Weights of a small transformer language model: vocabulary 2048, rotary positions.
MLP neurons of a small language model. Each row is named by its layer, matrix (gate and up: input weights; down: output weights) and neuron, and shows model dimensions 16-207. Each number is 128 + 32 x the weight over its row's rms, rounded and kept within 0 to 255. Numbers have three digits each. A neuron's up and down rows have the sign that makes its largest values positive.
After each neuron's rows, "fires in" lists the words (lower case) most often at its 100 highest values on Wikipedia text that the model never trained on.

L2.gate632:142127115154082134146044127093077102120188085191090124106117108104142108051120178163170070159098122094139135136140118094159151149066171139120076121094150133066177118140143120135079118112143147174066082138122107107183093097131179113126110153138153096134118131129155119091102139113124083092128049089163159088129139195153149123149156143184147126141103217097115085140164155176169137122141099101142166168094156173114118157115125130095146126167127069152130126109085104096084133139166187133158161137098124180168156130111063096121108139088182056109179134117147164160116127113151109162
L2.up632:124110089146209078154084075143113102086113135132171115151091164116131126098113147201168209140099161160140145099129109168141242166149090100177103096141155148147115159152155167147096133132141174086152088171179145145097156122170194128149118149117156144125101139193109117135079090129124111094132140175106086118151146118107095159097154154134116097134088106156185128209161177108121166137190150166113136088108082128088157113143129153172098159157127140133104099199142156112133114087146090112197120158073151047144143136074134108081133149100144128130138083193128124173141142109135155120
L2.down632:176122105081064160141124115083160111115119097125134144051158098126188147100139157102196089109114106062133135100154136132169080140089125161087123172095124132088112111123157086118110046124141125163097180093125164119174136193095144115125137135134156044157163022139157151084135160080083131097128089150088113093138130179102138187174128087127171129160125184141109090116107098140192120078082077110093070166144133152145115101079140107122161138123156164118102144080112092117123118148131107128064123093188083164168118147146097122165118131129109125100143145122077143133064133148127093218
fires in: "of", "whole", "there"

L4.gate320:089091156096117135092153152125193129094143097120120199122119166126084141151100114122153166158092104120150144122089139074190139076103101171096121170157145155146114123147117127189106123092146138126067143052178147168151096084102099093127082121133106119103137161154127106063136103135162113143107157072169116094136160151081164161080197095101100086111119113111191174141179106146120153173119155143113197108167105169154107155173107107174110099098070122138150166148105147078122052080074129119069146116192067096103136171155090136129103143165081177187124109148158113137088125165142137070
L4.up320:110125136162148144118128100147144108103111103151145132183130121098108077152069105099126069110090171095121178128149176152109126138132083100053198100211163120146120162136078130130108149092152098107092144105063140145141090129166182146166145141067111070180106083102133165174143096167186136122105134057140188141124111113136093094102117178126108128192137144114138065087096165141123111139111140198116098153141094119139139094146196070154115121131141136144111105142119113127117114146170135097157060124102138106144074086098090070085165119170094105150123144073132128168186130111128137114
L4.down320:092157109156139202121164129054101178096107140196062108087133111111182143180172177141126191171149103088103099090131119117073123085175136116151083116070097105128116114181078124079112127128133170109152155166139150070142141098151086144097200112179095183089144071129090051148119112108131103100197161146191155181144119150143137129125136130129120112108097149148143134162146142095112128131091132112150077162140098147158148101101070157140138093156149126135111146176203167135136141108116114114160165150108139144139166188141138140145098167074141147103131095205138128155114126119101104192
fires in: "march", "may", "july", "december", "november", "april"

L4.gate695:150112152151109113103145136129123107107130183122106206109095119171146151159095157131122093037161148135104093131130126186154113152095151145145155107142132090145121072137133113173088183114113172130162080105097105136144090166076102132102124088148125153176141137210088115111127138143143158144142164114105102090207123156128122102069101155164092162124086143078142141086091160124079096169116104026096162134131117110145121102127110074128175102107136085114202176088107162094123184143123120140144171116106123134148115170108179136126130101180165151081152111190108185109093093115111123090
L4.up695:133086169168102151137030141174092085144152105094107141179093200112137145180088099069123167129100077138069091147131144107102112118089147122127105124075135079149073133104156104126084188132188133127134131172166141137150093093131129099104094129090119114094097099135173161109138157095153120123118105138064166081171145100160123110131113107136126139108075148086190128168122149117109146101163121148125153084150116056106187159123090175092121146190125173087156168175155146151109169135069161123163127189126124114124182122103079198111150113091148165077097116099187148079145107168162139083
L4.down695:110073139151116069144210106160110172140102094182133119093157113124109064070122129122097086120183104142170131146188116129114141143129133129104091140142147161075255109134133126155171107155109089119121173108167162131137137178078104136126125172094089109170159133052115089151120078141079146053090164161147094178063086141143178151138154117179091095102186153133150155097117118128135090169104139111147106138076156169178128135103155125090166101150182078123114099101122108153112072077160137130154140185142110153143099165099092089106137111147164096133093086112117104170063106146123120128
fires in: "two", "three", "four", "along", "fourth", "8"

L3.gate393:123110089153158171159113133148151151068133161150113162162130169104157086134090111144183076123107128158144152108130141107119180147173198125092124114143121169158135152142171157098104109139096186143142108162096169135043111155164171188144166113122102110182157087150058134075079114172161133114114137175111113080121154158146095061104188170188160130098109087091140100144157132118124115095159154189166085113135163120142126151142100082110083121139123135143070139168132116078160174098214101134168137155113095111145149099147105196162145126093143099170112108135079151138114100112086111185
L3.up393:106165136128155118114137087158134103147102140127146059159126131136186161186185133143187114114095181127181101085123131160112151122064145115144111071073149177191120125157170110145144120129114169164084091118114084081077102133172121142095136177089140071133109086123072128137134133145115156091132123115107168104190150126158107149100148124164075120145089208093121108174158137149184187131096126176166082090173190162122130106146159104138056138175132103085148140135141098095169093136137108140189127093102121156106136109140068101112177135106201125105138148187115174130110071166115135192
L3.down393:183128126139095130122142120088155114127033133132136148063192100089149127074136145121077145089125064093095135157135157098121104161093152183129158188149128140090126103136097133118120125104131104110127141144102167180199135091120132116108102131169142088167110167138176160106129173109131119000152125113081111144142125122103116174126102144139212159148138135142159156074083092128073137115100078068104135157149091094143135133094155191160200154124231136159119136113113166146094113195104162151102125104145128182135107143145183125121071139105078133129132156147129124113104140077129101115
fires in: "of", "living", "rating", "ratings"

L4.gate45:111149134089156105138124060180092180109184128112165193155115107116138067102106133121112109121178126148109096174118188121120094142135171138111113098140141083148095078128198109113099088112082171133168167156118114109153117102166119136124123176102122121196149092149135123108100105121135142147102118070125102112160063201126114127125095124078133113131152108178130115151167142123163071137150169176117093119064117176118085118111147055115170127085134120081160141105116145153138155084108126124132108086196089141167137121137177115128105131094152079173197086109189081098117226130126138166
L4.up45:118125132111165171144093123135114152187124186174121128176111132104129126125065067113126199176186177111143077129145105162131131115142142148107060121147169211183125110144149127157072128106142153122149151092170101157102101128091159134083103114101076108151092087090131084175147115085148087103118100142131139170177098154158099109083109159192133079139151122170168156171140115133085121128145101167086200112170144103117112110120095057164122125162129128123090093140115139102143139084155152139178148110161113131145195169164134102200100136112136161053159112166200106101189140154134117171
L4.down45:122157084120140182134136153140091157107123135091164140126117097142093118150187138117089096145116137151097160120135141100140075134129112077099137119134087112113160145125151176057151144115092046119158114120163154102146160145147126135184124180140134097113121185120128151061103124107092169094155148108195119074073194143083141126162099132119136212117157221112109149095132101174166073141115143076184074111122085150130141116097173133151129089106177129106105145093121118154108109186151127169113151138085112120107134184045138188116120120189096112169130081122065159205173123102129093151
fires in: "for", "forced", "spread"

L4.gate73:144153106132099087131139089107103104194130103121101176177111143122112042115134079083122140127154063142130148144116086184106126138124132155181159156112136116169073133132186137122108162122117122146173122111083181049134082099117156136091144154200150096138140108126141137172133104091136154148116127094109128090146165116159161117097135154158108143104091130111153161143046153101145151150126105157095079147116073087114170148178136113128109131120121108098122072183073139181143229081162078159194108217074107159162174088108105117128102142131140142104107064126183102113126162204183105100
L4.up73:119172125153121158064119131111095107173123189138100174084101149137161124185196174101159114095121079138105075164158129160111117119130139091140136142181128084113133149143176105109073082146124102086092149119104138171140076123105066142182075155083113080200133098117175143119142184080163128159124190128169095073134188177147129134128071081153144137112135095119075137136095195124142099089185114120130145137101113148102109121118069097144180147101153104180155136157113173152099145185061151139141115142079133101113160103165114202104161088158139123133137111166097156150115109152184131122
L4.down73:173134126191127081098154101129164160114122082110173083102102081106101077092168098116091137170092129144153099156183095094066149089101084062120067010094128157064237128129067153170171140112141126138131134157192131125140132139104130142139137125148122108157166148118082097187120007152141100090176168127135144150072147104115111118127100134201152147153160139106150146168160093130130174185093124125112123124137146172136114140096129173076179110142140150146089102106143109050159132110109123126102111116129147129116093105074141119137162165145123088085102114038160125112120123119099112077
fires in: "one", "two", "three", "five", "each", "many"

L2.gate664:105135097147096100101089112089174114128081148118131121160125129077145129084131165096201053130140144175125142155128111170098149119065118127132116099118094094120175120121170153156140145153094144164112109116091133165146129124128110138082132158166174122072115116185170135116141089105202097131154130113132097121100116115108079104132093161123126143150125084115091092118103155103096098110139166068071101147099154166140160110104097144152114164153116135121038146126118207139148164101177160108167162141068177102098118150072152152090154157138131097187096174147132117123105161116157144101
L2.up664:130156097135087109119104129119111109146151117127090140169134060049149078108064095088142131101122128133134081110084115190116211128121130167124102066122120124158150141097153089145146112129054161183093124112100091159142102153128090143061091120099167148076134131125109073080086138101158110110187121087118154153094117124112077157159142136110133132122189157053152132120091137156110141103128102160145137168122121078137129158156105075122158197141098113173124138182109164170114186119140094113135142121061191096104125127091123203103110143137143130139116127142147144111121092112120145139
L2.down664:100173176090097057075189126135116149130081161104140119072111147121213183163103181109139123149085130118123100158154160123152114142156151085120126101141124157145134101088144150048113100126140149091135163141142089141155126134165124109143187115179166079193101206127096122095127188141123144063141137108128072139099100127150094143076165105045104160160129120134135076119128138104095164077138103116150158102180096143086083107120117123124160099129154099100148095191120100111105106183097155187098109104177165143111141127194146077101152142108135178161128131091127110121163133181090169121
fires in: "she", "born", "in", "lived", "live", "new"

L2.gate360:180156138090086109114204113154071125101104101145060183106115146069086103089110126128146132163152129160124176112105097127137148203118179144077121083076103155153120110112162178183153153175149128126126137110117114146111112101150129146155116110129152121113095079138141163154201179103155172151118158087187174142166088121171129197170148139120122118129141101094110066108196100148129135123125105086085199158140150139105107102108074108122092146098157105142130093174185125173097137087133186113135178113100085082131089127123130098125092107089132105147129166137102202145121105145079169089
L2.up360:147130077088147117173149135160151174157128105136120168148091142104100165140086123137112172144103105130092120142157116151168100183149137118113120113112066143086120150111148170190179127145157149126164107111094124121130081188150096141140085123112107145132093084125146189155100149109076212113133160108122152087105114114084128085159117117124084095098131104106172086088142121167127100097105144145162105153038107212143075118083115106145145124127136114110132113151170112163168117209139140149176119153124116149110105107129131109081148195127088095157147101181179216128114145192115162104
L2.down360:133124163169142143121142139115078082112121137207103109136114105160129087115136078106151149060102173118138142143169149085104132102079139112152108142099172118161127176121173153120075146158070104151114147171215209114109135166128101148151195139099059055111133124100093155093221119178142120052111084100137169085139128129091115088099136146058101116124153161104112140106141108136109123132092088146117129106188074140130120075118149108158169140123189115176147127136117097120112157061126153132119096164152086164107126123157127121185141149125129117118147098119139114226154118143160121114
fires in: "to", "family", "at", "in", "attended", "worship"

L3.gate618:114154119126118116133096123175129154190127174124138167174091135148114206146155153088112107146122078144114099182192156205138153070115122092163133106109104145146137101194180153108138137076112126169169082135100137163095143080130166120143175130166072132120129131205157130092123122124110139128127146118150126151087096190096165101142109106159166115157144154057120116147096195111148157147123113164127150146140149127121110102103125128139082081113134113083050172132160133140057083140132085144127190107090118103153197108071103185051141073135147175168178092093139159075135112132154135124
L3.up618:102170082088155103127139166122115109098172074186118108107136103085085098118093079115144113133064129120117123087184116154110113093091143115153116113142114140138121123162146149112079110129127132172128077145197140129114107091143077176089147082153131110146052109161157119171095066133069137102116123119135142187123178104141147160125136121173144099104156127073128104121187183118096141118137078179163150125060137135144177122154083080162128060171077128098110043131037135133115120084204118133069137080086106118157144154151138138129101121111128146159134126109146127178141169191141158127
L3.down618:133078119110118145074139120143104147147114138062139147121145139117113177089098191139120156145157147115179140084151144118155113130156118103152094113189123164106132133161137147098101097135020152140100126127129056110128149122140156085128140110103151149084132139171137142094122197138120100084186114127157101069112090127157182139114102066158136156185126145152123175135172131128156126124152202118113103102139152148076073168158184115110130195074212151153115145116195118098166124183176148166105130192142127087149115081157150109125176103024140097177141112115140146107139140093121130111
fires in: "she", "her", "beginning", "whose", "notable"

L2.gate650:166116138159049124137077047089131102125148125135147125148100092131083098140113124108142143178151109137114159128112096146132127140083154120115102034092097115117168191096117146129100123162116115142172159170143115103121113158155152158140198123163162137115127119147184145107131174141126135173201107123147159082159100140088162115148113111140095134179184151129130113165083033152082094145132126111110126153106135099109120121105128081083109143104175130084131128107097125049171164132198109175152103169120134195116083108119146070150143085079148130136077164119145163145124087118131107110
L2.up650:141120096156143097160173146147138124162153101069090080100185119162201169058110132174111083129110145121119154116107100064164106179191058123111097091054101132176145136076102120175091150138109060132094164104137121125131085099082127114078158108096132150127071104103102140183117129068132153107081123068165168125124131117133103148182162098156092095100179159098199117164125088122140130120107128069132114119169164176093122154126050105106111189104125118157180127150187099069119122112155163113148101175118129101118120097178147135126123136117148092104151114175137156184066114191106122101
L2.down650:109136118137109099123091113126149067117129112149141183095125126099013121157151119162156125123101075128100139189124144177137136171127185086123167099103122159087116124146124174151137092056145108164225171141115125128146208121159072115193172113107132156112139169127149120128159150081093124155154078130119095145076067168164197078118102154080142168131120128182106092139135108111161060132106105149146157138174106083155129127124146115197134136130153091141110130161122099181113205110132171137134106121181125138119162155070152148142164121141134136081117140162167104160124080118178129198
fires in: "in", "on"